config.yaml
d_model: 384
head_dim: 128
activation: "squared_relu"
positions: "rope"
qk_norm: true
attn_scale: 0.0884
parallel_block: false
init: "uniform"
lr_mult_o: 1.24
beta1: 0.95
warmup_steps: 0
decay_fraction: 0.893
dataset: "wikipedia_en"
MLP neurons of a small language model. Each row is named by its layer, matrix (up: input weights; down: output weights) and neuron, and shows model dimensions 192-319. Each number is 128 + 32 x the weight over its row's rms, rounded and kept within 0 to 255.
After each neuron's rows, "fires in" lists the words (lower case) most often at its 100 highest values on Wikipedia text that the model never trained on; "fires on" lists the tokens most often at its 100 highest values on Wikipedia text that the model never trained on.

L8.up76 [123 111 143  86 127 147 160 121 134 164  95  92 136 127 149 143  87  80 142 208 179 168 111 182  93  76 169 110 125 151 181 149 101  90 144 117 143  82 111 120  85 127 121  86 144 144  84 132  83  76  87 163  91 128 150 128 122 123 162 158  99 133  96  69 108 112 125 139 161 122 134 176 102  57  90  57  70 114  99  82 138 119 154 141 108 103 103 155 188 130 105 141 148 153 158 124 123 151  90 100 182 120 139 128 137 126 132 139 127 104 153 122 113  87 145 196 132  94 122 107 120 163  54 144 134  78 134 179]
L8.down76 [137 109  81 166 165 145 122 115 121 128  82 118  79 130 132 142 109 122 160 153 117 128  72 198 187  83  94 164  99 125 156 153  85 139 135 214  63 118  78 115 144 118 118  90 127 129 138 147 110 164 124 100 139 135 125 125 136 154 192 147  85 102 147 160  89 161  92 176 127 150 112 130  99 109 145 147 158  43 156 124 126 174 145 104 147 112 136 167 117 144 124 111 137 144 156 148  87  64  59 141 116 131  57 154 132 124 147 190 111 185  70  78 139  98 127  84 131  59  91 123 167 155  78 114  88 150  63 155]
fires in: "to", "would", "not"
fires on: " to", " would", " not"

L10.up165 [124 110  83 125 129  91 144 181 171 151 142 113 106 127  80 151  93  96  54  85 128 135 150  87 149  92 113 127 125  95 110 143  60 127 129 127 103 158 166 127 131 185 120  84 139 125 182 142 205  87 158 149 153 116 134  88 106 131  81 104 133  70  93 143  90 146 157 165 123  93 166 165 119 112 105 184  99 241 122  69 106 189 110  94 124 142 140 151  88 139 136 200  81 170 137 115 164 145  94 120 111 145  83 173 135  95 135 173 125 106 116 147 157 106  98 144 113  78  97 145  90 109 139  86 152 134 151 102]
L10.down165 [141 118 109 108  86 103  64 170 155 127 124 109 129 110  54  96 172 127 121 114  97 166 165 172 143 156 133 159 151 145 132 116 149 119 130 112 182 130 140 147 117  90  88 113  87 160 112 127 155  97 132 137  78  76 123 131 119 135  67 137  91 122 104 177 131 129  95 126 119 123 195 121 103 148 170 136 104 172 200 104 101 120  92  71 163 137 181 133  67  77 142 108  99 120  72 103 156 183  93 126  98 121 211 155 119 133 164 154 173  84 139 128 132 151 105 161 132 118 133 135 151 127 142  96 138  99 103 135]
fires in: "at", "atlético"
fires on: " at", " At", " De", "At"

L10.up156 [105  90 117 129 115 165 116 135 153 103  93 120 149 118 193 141  71 114 157  76 158 193 135 131 164  95 169  76 103 110 137 176 132  47 105 106 104 123 125 127 134 127 200  93 104 175 102 128  88 113 151 139 179 148 131 192  88  83 109 165 137 122 133 156 129 164 165 112  74 175 139 175 154  85 128 114  67 160 103 132 150 108 131 140 113  81 170 151 156 146  91 104  88 129 141 143  76 147 129  89 159 157 146 107 156 103 107 118 115  75 114 106 125 108 109 163 108 109 176 139 147 103 154 153 155 141 121 186]
L10.down156 [128  56 149  66 130 143  65 102  98  98 134 125 135 132 141 115 134  84 137 121 173 125  67  83 129 137 117 101  79 133 152 104 151 151 153 150 155 102  97 161 194 155 165 174 148 114 128 107 108 115 132  99 166  87 172  51 105 100 123 160 108 171  83 126 105 134 101  64 159 103 127 143 128 188 137  95 179 133 154 163 116 137 170 129 111 163  69 135 170 141  90 143 181 121 119  88 149 190  91 109 165 191  84 120  92  95 115 132 173 137 147 138 186  96  66 120 104 143 142 149 142 165 116 158 107 183 109 128]
fires in: "its", "their", "all", "some"
fires on: " its", " their", " all", " some", "o"

L8.up665 [155 121 151 156 141 129  85 117 120  90 103 160 119 143 158 132 124 140 193 136  75 126 148  71 144 125 117 106  98 140 127 128 160  95 104 108 141  91 143 191 103 174 145  73 150 149 110 144 132  88 154 133 202  79 113 136 101 133 118 128 108 215 132 109  95 135 127 130  66 102 132 137  92 134 147 144 143 197 122 185  96 185  73 133  87 131 128 122 143 141  82 166  56 216  84 165 101 152  94 146 114 101 108 159 128 136  88 186 163 145 126 168 119 132 176 111 138 141  94 142 129 113  72 130  88  89 144 120]
L8.down665 [153 123 149  70 126 128 146 135 156 126 109  95 129  84 160  84 128 131 124 143 147 158 105  78  86 158 123  71 128  65 104 107 152 144 137 153 136 106 118 112  98 130  94 100 158 112 167  90 105 122 154 138  70  97  95 170 112 135  74 140  69 115 164 174 113 146 137 146 147 127  57  65 125 138 111 155 142  93 104  81  83  98 106 142  96 127 115 132  96 133 143  86  58 115 118 110 101 142 156 156 147 145 149 118 129 147 185 105 136 109 127 147 118  82 132 129 181 166 106 142  93  87 126 146 111 134 178 148]
fires in: "in", "of", "any", "outside"
fires on: " in", " of", " any", " outside"

L5.up527 [ 97 191 156 114 157 124 119 213 133 121  91 153 131  83 114 167 202 113 121 161 133 131 132 140 122 106 148 142 116 165 102 166 123 120 142 161  95  81 105 136 126 115 149 124 128 127  87 134 140 130 106 118 167  90 165 118 143 167 171 107 134  91 127 112  99  84 176 133 123  54  91 143  60 119  92  18 104 176  70 117  69  65 160 121 154  98  93 145 122 128 157 165 135 159 116 197 157 178 108  71 209 135 119 124  95 123 119 151 160 120 145  67 132 111 139 142 194 173 131 128 172  85  61 147 181 135 133  86]
L5.down527 [155 175  72  93  65 177 107 111 108 120 130 190 108 116 101 112 145 146 155 176 125 170 123  98 130 133 125 148  93 104 159 167 156 154 132 182 159 189 129 111 150 141  94 128 146 107 137  98  95 143 102 135  73 160 116 143 108 136 125 138 119 104 125  80 129 100 130 109 112  89 114  87 176 107  93 121 120 107  98 108 114 112 115 139 175 168 107 211 173 121 102 150 123 118 123 158 163 106 115 128 149  97  36  34  87 155 167 143 106 170 112  98 118  95 112  99 163 159 166 161 112 108 126 106 113 162  42 137]
fires in: "of"
fires on: " of", "al"

L8.up234 [121 129  82 116 144  88 103 145 123 137 132 136 156 143 139 148 198 142 122 125 115 143 105  94 159 156 142 155 147  74  89 179 122 143 132  88 173 126 121 161 144 132 136 134 145 142 144 177  60 149 164 100 100 121 124 231 130  96 105 178 136 161  73  54 127 171 108 135 202 168 134 119 176 128  82 117 132 157 123  89 115 124 117 166 171 102  97 138 139 131 119 184 140  91 139 173 119 151 159  68 120 106 119  93 150 127 118 136 145 144 111 140 161  52 115 142 162 101 157  37 146 167 140 206 172  72 136 109]
L8.down234 [ 59 110 104 111 105 140 125 146 160 134 140 124 197 112 185 114 161  90 144 150  90 109 137 154 101  69  56  83 121 190 167  74 124 138 150 217 145  96 105 183 153 153 145 138 132 110 165 146 127 125 208 146 116 117 178 127 150  73 102 142  94 122 121 101  91 132 130 170 107 148 121  92 139 166 111 110 114 119 121  74  85  83 107 142  92 130 133 145  82 107  65 129 118 109  79  97 109 134 149 102 194  76 104 106 148 140 142  83 153 104 144 101 110 130 108 109 155 162 128  89 119 167  68 162 153 115 146 121]
fires in: "his", "her", "their", "its", "founding"
fires on: " his", " her", " their", " its", " B", " found"

L5.up1253 [137 117 114 122 130  96 111  65 140 120 110 156 152  62 129 127 109 197 169  77 143 131 148 138 138 173 128  97  97 117 114 147 103 163 160 103 107 110 162 190  75 188 154 151 187  85 111 130 114  99 116 130 127 100 161 134 171  96 124  97 112 127 140 101  92 138 141 150  52 111 123 168 152 129 150 145 170  98 142 187 126 179 171  99 120 111 131 197  75 147 175 159 134 125 119  51 127 166  78 172 167 140 122 101 103 101  79 122 149 109 128  88 149 247 147  93 151 156 164 108 147 142 149 107  91 116 120   5]
L5.down1253 [137 170 149 139  83 124  93 136 143 132 135 135 152 161 131 160 136 151 133  73 124 152 164  96  92 135 116 132 176 147  80 109  76 161 111 130  91 153 106 169  68 122 129 114 156  55 175  55 108  78 145 168 140  65 175 118 121 125  52 141 102 144 144 113 153 145 144 180  68 128  80 101 119 178 124 139 147 118 141 159 123 128 115  78 148  72 170 137  95 134  88 104 149  33 123 131 137 106  66 182 156 121 194 187 101 134  55  98 133  47  96 170 144 126 160  97 224 143  79 116 130 130 118  90 125 178 139 142]
fires in: "not", "more", "for", "only", "notre"
fires on: " not", " more", " Not", " only", " For", " for"

L5.up1027 [165 190 138  85 103 119 122 187 162 151 140 101 120 143  52 127 162  95  68 125 165 111 133 101 160 136  94 141 154 187 191 140 100 150 166 141  72 121 131 158  83 182 100 107 112 111 103 152 142 111 123  83 127 145 133 119  84 128  97 152 116  94 118  69 138 127  81 174 117 117 109 156 116 156 129 104 195 117 163  59  84 124 119  89 138 104 118 130 154 160  94 179 139 178 100 112 140 151 119 158 116 168 121 119 123 115 141 158 143 140 143  96 139  77 178 134 192 171 111 178  95  98  99 113 108 122 157 153]
L5.down1027 [196 106 142 163 201 175 110 173  87  92  90  87 202 148 111 119 106  90 139 127 165 139  88  88 103 105  92 144  83 134  99 172 140 189 123 146 116 162 172 117 152 103 121 159 109 127 147 128 114 164 103 110 121 134 103 127 153 160 151 124 165 148 148 106 108 133 102 151  87 133 167  99 126 128  82 130 110 134 102 131 237 152 144 104  56  75 137 103 104 149 183  91 115 166 104 170  83 150  89 135  83 123 132  92 154 175 127 140  74 121 127 147 139 114 116 117 152 153  92 139 179 168 112 162 157  68  72 126]
fires in: "of", "de", "the", "about"
fires on: " of", " de", " The", " about", "ing", "st"

L5.up796 [ 61 130 155 160 144 104 138 111 146 206  97 111 179 221 133 134 134 116 109 156 108 159  91 120 161 123 191  88 133 142 150 109 105 109 149 108 153 133 109  58  96 182  69 167  95 176  96 121 133  84 101 158 161 100 115 112 143 148 153 184 129 125 135 122 131  81 102  98 111 115 121 217 166  84 162 120 141  54 166 105 118 112 134 122  96 148 123 166 168  86  95 148 155 104 144 107 185 125  90 143 145 117  86  99 138 124 198 106 151 129 136 138  76 120 132 146 121  77  90 106  55 156 149 160 100 118  59  99]
L5.down796 [111  78  81 113 142 111 196 136 121  87 142 153  97 181  92 150 102 102 157 138 149 161 152  97 129 148 102 190  73 156 117 172 123 179 133 196 153 115 119 117 107 147 151 176  96 107 152 146 113 163 105 166 118 109 117 109 197 149 119 101 129 143 116 125 129 126  99 189 133 111 107 174 103 113 131  73  86  66 115 108 119 160 138 143 159 136  83 161 137 110 139 123 141 138 129 179  73 158 134 126 130  76  85 160  77 111  26 150 126 155 143 117 142 113 159 146 185 140 106 104 155 116  83 102 119 131 138 179]
fires in: "to", "not", "t"
fires on: " to", " not", "t"

L10.up1487 [120 159  59  90  69 165  99 128  91 126  94 109 179 129 146 124  96 115 143 125  92 146  68 168 165 140 125 132  60 152 186 174 122  81 167 134 116 143 128 144 143 122 148 100 114  69 108  92 137 152  82 161 167 143  40  91 124  95 128 172 127  56 126 128 183  84  90 188  97 152 116 174 138  99 133 127  92 157 123 107 117 128  95 149 134 141  85 181 149 116  82 130 151 161 165 126 200 153 149  75 155 139 155 102 185 122 134  88 162 141 116 101  62  99 136 150 103 149 115 125  88 163 180 148  89 108 102 141]
L10.down1487 [ 69 119 123  98  94 153  97  96  90 122  81  82 149 122 163 134 155 143 109 149 112 164 127  87 176 109 135 173 122 138  79 171  88 180 125 144 152  80 110 158 143 109 121 102  92 127 147 151 144  86 124 183 144 172 153 125  52 121 168  82  97  98 135 125 196 133 104 168 159  73  98 118 160  92 105 125  96 137 140 131  82 116 116 131 143  81 135  66 119  94 152 126 100 112 131 144 128  99 145  79 143 110 114 163 139  60 150 170 113  94 148 129  64 171  81  73  52 113 144 152  85 166 147 104 143 125 101 142]
fires in: "as", "to", "following", "into", "with"
fires on: " as", " to", " following", " into", " with"

L9.up183 [125 136 127 174 152  93 127 110 147  82 108 187 182 126 176 158 130 138 139 131 140 146 158 214 155 123 171 127  78 151 128 134 125  90 222 207 103  77 118  99 181 131 118 105 117 143 164 154 142 160  93 107 107 116 100 115 133 126 184  74  79 107 143 159 118 106 193 163 107 130 112 135 106 107  90 154 106 153 147 143 115 120 112 137 130  65 130 105 135  93 127 121 150 152 138 104 111 129 113  46  99 126 154 113 155   7 203 135 176 160  85  82 177 124 150 134 168 103  98 130  69 134 121 143 112 159 159 132]
L9.down183 [ 96 106 144 140  94 136 136 128 142 141 117 144 113 149 138 123 167 129 128 134 102 105 117 108 118 103  74 211  89 181 103 146 139 102  82 108  94  87 155 119 163  70 152 100 127 110 146  90 192 136 113 148 211 108 199 136 119 164  96 120 111 100 200 148 102 123 158 103 102 118 153 163 113  61 130 104 152 144 110 133 103 109 125 174 145  94  82 152  78 132 106 146 110  99 161 122 106 113  85 196 126 121 119 120 156 111  98 148 118 170 139 155 153 149 121  40 108 182  72 129 158  53 113 131 108 142 111 169]
fires in: "a", "to"
fires on: " a", " to"

L8.up98 [127 137 133 143  97  78 155  89 170 119  82 146 194 166 185 112 113  70 168 101 160 156 129 147 144  89 170 146 119 120 131 138 159 100 144 198 139 117 132  80 104 157 158 133 120 132 126 142 163  52 155 119 122 128 171 105 159 132 173 141 137  82 131  58 127  74 156 153 130 147  85 158 157 149 113 121 140 151  56 171 111 150 144  77  72 128 102 124 151 122  57 137 115 164 134  85 128 205  93 140 105 166 116 127 161 114  86 125 163 158 134 118  58 145 137 126  76 132 102 133  93 101 125 144 183 140 173 134]
L8.down98 [172 135  90 164 151  81  89 182 122 140 119 142 161 161 131  96 189 141 138  52 142 121  68 146 126 142 131 131 131 121  80 151 140 109 121 106  84 125  89 127 231 119 154 108 103  88 112 137 166 146 129 114 108 152 131  96 173 127  87 120  28 118 132  97 169 120 122 123  73 111 121  75 111 128  60 106 123 141 147 123 162 149  96 170 158 106  79 165 141  71 126  39  94 158 142 109 203 198 213 116 114 167 132 191 140 103 153  97 154 121 123  71 119 114 138 139  59 140 177 105 110 128 126 145 102 156 140 118]
fires in: "as", "a", "it"
fires on: " as", " a", " As", " it"

L10.up766 [153 158 159  98  83 127  97 189  95 161 108 107 167 128 138 140 116 131 148  88 111 184 120  66 127 104  82 126 111 133 117  89 140 119 160 133 136 125 138 137  70 153 162 124  79 145 105 116 136 127 178 165 137 170 112 118 157 171 149 169  98  89 150 131 102 164 147 155 195  75  95  88 118 109  89 149 114 165  88 116  54  89 166 110 149 111 138 122 156 197 126 105 126 177 151 116 172 126 146 111 143 159 117 184  77  78 111  55  62 109 193 142 162 189 153  75 141 130 127 199  86 114 112 103 104 113 185 163]
L10.down766 [101  87 106 129 154  94  82 101 130 172 145 147 106 191 157 179  92 107  56 112 155  61 151   5 125  99  87 121 196 150 132  88  98 166 110 168  99 169  85 144 146  81 153 182  81 101  88 180  78 126 125 119 102 129 178 205 150 111 106 145 135 126  91 111 107  86 106  82 107 176 145 116 169 138 118 155 194 161  90 163 134 129 163 130 148 124 144 154 142 166 119  60 126 158 127 104 102  97 129 132 157 106  99 135  97 148 110 108 122 104  48  79 167 147 140 155 136 130 103 100 125 114  94 126 149  94  98 134]
fires in: "after", "for", "of"
fires on: " after", " After", " for", " of", "After"

L5.up738 [119 155 133 115 134 121 121 158 168 144  97  78 138 104 111 164 125 129 154 147 202 104 128 129 133  63 103 140 107 154 113 105 183 154 152 135 171 103  98 150 132 160 130 123 119  85 141  85 158  65 157 158 104 126  85 115 123 172 154 136 111 191 138 175 112 122  71  56 119 119 121 100 113 129  90 137 169 173  77 139  91 126 206  96 100 123 156  89  99 149 118 112 103 159  68 124 139 153 155 152 133  77 133 138 102 178  34 111 160  72  88  83 155 219 117 120 124 144 165 113 171 125 145 129 117 130 136  58]
L5.down738 [141 174 148 129 101 228 106 134 138  89 120 106 103 117 128 157 104 142  99 149  88 131 129  87  89  50 101 105 195 106 136  98 146 164 178 113 128 165 144 165 117  88 146 169  92 104 143 133 122 146 163 131  79 138 122 135 194 132 127 174 139 102  93 139 119 134 117 177  98  72  68  71 129 198 121 143 180 186 114  82 157 121 109 111 109  78 152 106 158 195 125  85 142 204 105 164 152 135  86 126 122 102 150 104  87 161 141 101  98 161 135 121  90  82 135 109 116 123 115 172  80 122  99 110 111  90 180 132]
fires in: "after", "following", "over"
fires on: " after", " After", " over", "After", " following"

L8.up1090 [137  97 169 141  93  68  85 138  77 157 111 106 176 122 175 106  95 132 131 157 116 175 123 139 122 122 104  95  79 113 146  57 107 144 114 133 162 140 114 153  93 189 135 176 200 137 123  66  74  95 106 184 146  90 144 147 119 188 201  89 132 129 121 141 158 139 116 123 162 128 186 103  96 143 187  93 129 131 160  90  82 138 153 132  93 129 164 169 153 152 102 123 134 121 104 114  98 132 140 136 151 110 120 176 149 153 148 185 103 120 100  91  99 178 159 114 111  78 144 183 132 133 214  73 136  98  97 143]
L8.down1090 [114  78  88 119 125 149  98 147 117 130  56 163 135 121 114 117 121 150 160  93 143 147 100 120 118 110  49 153 109 114 122  83 114 151 107 130  87 215  60 158  92  96 146 114 170 118 169 121 118 134  94 102  70  91 160  85 171 142 143  62 133  85  89 147 161 179 152 179 166  92 157 202  75 113 144 151 121 122 179 143 144 118 148 108 138 119 147 160 131  77 116 146 154 183  85 166 151 119 115 173 122  58 128 164 122 184 120 121 103 128 119 145 130 135 122 173 168 149 121 121 126 112 178  78 147 182 133 126]
fires in: "united", "south", "free", "new"
fires on: " United", " South", " Free", "hu", " New", " free"

L5.up108 [ 98 116 137  88 147 133 117 146  89 103 206  78 106 140 158 135 143 106 149 154 136 101 143 128 103  99 106  71  91 126 126  81  92 207  98 168  93 134 160 113 141 144 149 124 119 144 166  92 123 130 117  84 199 141 150 106 125 128 159  87 107 159  91  88 101 129 161  71  99  96  83 141 114 130  65  97 102 168 129 216 107 164 173 142 189 144 114 142 112 116 139  67 116 184 143 116 108 145 169 102 127 189 170  78 128  90 121 130 167 127 123 158  87 168 165 101  90 145 178  95  81  97 102 134 152 157 111 157]
L5.down108 [153  89 147 191  95 153 115 167 146  81 168 154  96  82 124 101 118 174 152 127 127 101  96 157  51 153 129 117 111 112 102 140 168 130  89 151  72 135 146 133 154 179 152 143  75  87 119  92 120 126 103  98 150 109 118  97 162  83 124 168  90  50  99  91 134 100  67 118 141 139 130  52 102  91 139 118 201  96 192 126 124  99 211 135 131 126  95 160  96 157 138 134 121 112 118 131 170 140 105 138 222 128  73 107 124 134 105  97  81 140 112  74 144 139 154 109  73 154 131 147 104 144 148 122  85  69 132 155]
fires in: "the", "he", "she", "it", "they", "duchy"
fires on: " the", " he", " she", " it", "ch", " they"

L10.up1360 [ 93  67 170 139 116 119  32 129  91 104 113  98 146  91 143 115 148 155 100  85 185 112  93 135  79 130 121  99 102 151 166 155 160 161 149  95 194 127 127 151  75  90 143 135 136  94 161  82 100 125 135 110 169 107 148 137 129 137 117 142  64 139 107  72  83 127 165 131 141 120  91 127 111 147  79  94 137 150 152 122 105  94  96  87  89 118 106 120  92  76 150 114  89 119 165 140 115 169 124 119 135 161 149 165 141 114  76 166 165 127 223 123 112 144 176 122 114 180 134  88 146 114 172 124 114  95 116 124]
L10.down1360 [173 159 129 151 117  99 195 145  83 221 137 113  72 152 190 174 110 117 150  15 128 117 132 151 182 148 159 186 196 161  60 141 180 139 114 149 123 160 123 115 112 184  88 132 170  83 126 175 168 143 137 164 115 160  70 135  83 107 119  99 150 139 159 194 176 143 115 105  71 107 127 147  97 132 101 129  74 157 146  97  95 182 126 102  96 130 109 192  84 147 165 189 185 147 134 147 136 133 161 134 132 131  77  57 142 132 150 109 151 139 130 116  85 156 115 107 164 130 134 174 139 111 139 184  68 106 129 198]
fires in: "a", "the"
fires on: " a", " the"

L10.up396 [128 122 164 145 146 128 119 156 113 164  98 107  81 133  96 107 146  89 152 138  88  83 123 158 124 125  84 167 120 144 140 149 133  76 206 106 107 117 146 100 126 179 165 113  82  93 161 123 169 109 160 176 146 107  83  88 127 151 117 180 156  75 112  71  80 133  62 107 126 115  79 116  94 115 125 114  60 114 113 163 175  88 118 136 140 138  91 104 190  87  38 130 189 142  65 140  70 131 144 102 186 166 137  94 142 134 128  62 158 151 140 131 106  86 120 187 153 140 153 117 104 173 149 109  83  99 119 101]
L10.down396 [147 157 139 103  93  45 115  86 102  82 104 146  85 134 130 133  77 120 157  70  58 129  90  34  78 101 159 157  74 155 119 128 120  79 109 133  86 129 136 128 139 103 102 125  99  70 136 160 106  97  93 154  77 111 110 113 122 145 181  93  45 153  88 145 156 110 112 121 101 133  86  89  67 123 183 114  96 144 131 187 109  62 150 168 126  96 114 142 148 131 144 167 140 133 158 115 135  76 162 150 135 121 127 132 142  97 164 124  74 137  92 123  93 142 110  87 121 190 146 142 130 139  55 118 171 168 136 103]
fires in: "to", "with", "from", "in"
fires on: " to", " with", "s", " from", " in"

L8.up891 [ 81 116 107 116  90  95 167 145 179 125  90 129 154 100 114 131 165  97 104  88 155 113 126 174 131 133 160  88 117 133  76  60 106 128  88 132 139 106 130 137  81 110 109 155  86 101 191  69 165 127 173 109 147  88 164 111 157 126 139 140 108 112 181  73  94 146 168 133 117 129 149 136 146 134 126 115 132 143 149 154 103 241 119 121 126  74 137 133 122 148 128  90 171 140 135 196 149 181 116  67 119 137 145 104 149 125 105 145 108  96 137 137 187 113 162 107 110 147 114 173 159 127 109 121 200  57  51 145]
L8.down891 [128 139 120  91 129  54 104 135 148 106 133 136 131 185  74 123 105 126 105 129 145  99  78  96 123 104 169 117 145 164 141 138 147 126 156 171 103 191 190 141 140 129 113 135 117 192  85 149  70  93 136 142 176 153  97  94 100 107 151 107 120 115 122 128  83 166 198 109 119 168 110 115  76 135 159 159 116  80 120  93 191 138 149 107 130 123 185 122 131 111 153 115 111 145 156  66 131 126  82 122 131 120 126 184  81 121  90 135 162  93 139  97 139 121 113  60 145 155 139 136 141 169  98 143 110  82 169  98]
fires in: "at", "of", "left"
fires on: " at", " of", "ed", " left", " At"

L8.up1221 [134 194  75  99  70  91 137 163 155 151 152 104 116 105 137 135  84 181 141 147  49 108 111 103  97  93  91 128  90 187 137 133 138 109 128  72 121 163 145 109 175 130 167 132 119 125 152 145 173 141 167 160 165 148  87  49 163 168 157 176 163 119 107 178 179 113 103 120 141  88 143 145 110 109  89 101 113 134  94 172 138  79 125 170  79 102 108 116 158 132  83  99 200 150 154 118  99 138 153  91 133 194 152 113 122 174 163  98 146 110 162 157  70 157  97 167 157  74 123 110  90 161 131 116 159 108 126 103]
L8.down1221 [147 160 132 180 131 174 118  72  67 120 112 164 129 141 103 129 153 132 126 100 148 123 123   0  91  97 100 197 177 141 102 174 113 127  78 136 124 121 111 126 137 135 134 105  11 154 132 141 175  99 105 122  79 166 131 145 137 114 174 100  94 143 164 146 134 103  80 132 145 120 155 146 125 157 151  93 140 162 144 126 177 149 140 155 172 128 120  84  84 106 106 160 101  90  72 162 123  41 108 210  83 102 140 121 138 181 158  85  78 163 114 181  79 128 128 121 107 153 124 140 101 129 131 107 162 139 115 123]
fires in: "in", "through", "to", "as", "of", "received"
fires on: " in", " through", " to", " as", " of", " received"

L8.up739 [104 103 125 165 151 117 124  70 121 159  83 114 183 135 153 150 140 107 124 117  72 124 133 156 178  95 102 122 116 135  79 167 156  88  94 150 149  80 124 153 112 138 142 156 110 165 105  69 124 109 148 189 117 122  78 130 110 169 104 155 140 142 106 120 127 117 122 142 121 144 145 131  82  84 164 110 113 166 129 124  96  82  95 103 122 153  94 174 100 137 153 150 150 117 151 129 172 193 120 155 167  92 154 138 163  69 113 148 128 152 159 140 121 203 187 116 106 144 159 130 155 134 129 102 173 187 101 180]
L8.down739 [ 99 161 175 191 150 123  93 105  83 110  77 179 143 154 160 174 135 129 121 116 160  87 132 223 139 146  86 202 106 205 118 137 123 121  85 159  84 173 133 143 165 156 125 119 125 148 174 155 138 144 156 199 161 100 139 139 139 135  99 149 128 125  97 107  84 128 144 166 119  68 138 117 166 125  92 137 136 108  76 188 117 148 137 172  98 131 141 119 100 175 141 156 127  89 127 133 158 172 106 170 140 153 131 169 149 119 148 164 194 191 167  97 149 111 130 127 159  90  98 126 162  92 185 118 136  94 145 106]
fires in: "a"
fires on: " a", "a"

L10.up366 [115 124 139 170 148 165 137 108  82 132  97 107 175 105 149 139 157 162 106 166 137 105 137 219  93 157  91 114 171 117 126 195 147  88 144 140  92 140 100 102 112 129 203  73 149 159 107 121 114 128 146 110  91 106  73 106 166 120 126 144 133 141 105 153  94 154 124 151 151 145 118  96 147  72 167 125 136 145 170 155 133 150 159  55  99 186 128 133  50 124 133 165 103 127  85  92 107 141 144  99  89 152  92 169 136 125 166 161 116 140 149  53  74 159 122 138  26 139 153 150 180 223 130 110 116 145 102 139]
L10.down366 [160 127 132 124 113  94 132 121 131 177 110 126 188  68 158 121 118 121  50 121 133 120 141 113 150 138  63 158 145 107 119 119 136 131 124 134 137 118  88  83 166 113  98 148 128  85 114 127 143 158 139 103 102  84 113 123 125 115 136 126 116 116 119 147 125 107 116 110  83 134 147 188  82 133  83 123  74 168  83 118 102 123 106 108 135 180 110 100 168 142 111 145 159 158 110 106 180 154  36 111  79 149  99  98  76 125 128 162  76 143 150 120 135 104 147 110 149 126 118 109 143 123 118 119  74 120 129 122]
fires in: "in", "until", "the"
fires on: " in", " In", "In", " until", " the"

L9.up1342 [133 109 124  98 171 134 101 178 148 166 111 145 137 154 163 137 105 161 115 136 156 128 181 131 147 106 166 145  41 113 101 113  96 120 212 123 119 139 131  95 112 170 106 106  88 163 109 136 131 122  78 176 115 122  96 116 161 108 150 117  85 154 155 111 149 201 131 164 117 150 141 101  94 111 101  80 113 113 198 132 110  34 150 180 160 141 160 135 120 165  99  63 160 127  76 128  82 111  97 152 124  90 167 101 141 108 150 100 130  99 142 148 147 154 133 123 111  82  56  76  76 139  85 164 140 149 135 128]
L9.down1342 [167 102 126 107 127 173 120 119 130 121  97 128 110 162  73 113 132 164 112 151 155  70 206 133 136 142 102 109 111 110 123 115 123 171 150 186  88 148 109 167 160  62  95  70 144  89 166  93 146 132 148 107 131  78 175 129 182  77 123 145 141 114 191 130 183 144  87  89 106 148 147 144  95 110 160 180 121 104 142 152 155 167 114 137 123 105 131 148 158 158 104  55 138 114 110 148 161  77  54 158  92 133 130 121 120  81 125 105 119 140 127 125 125 125 127  70 154  89 195 140 162 131 137 110 162 148 157 154]
fires in: "to", "and", "stops"
fires on: " to", " and", " St"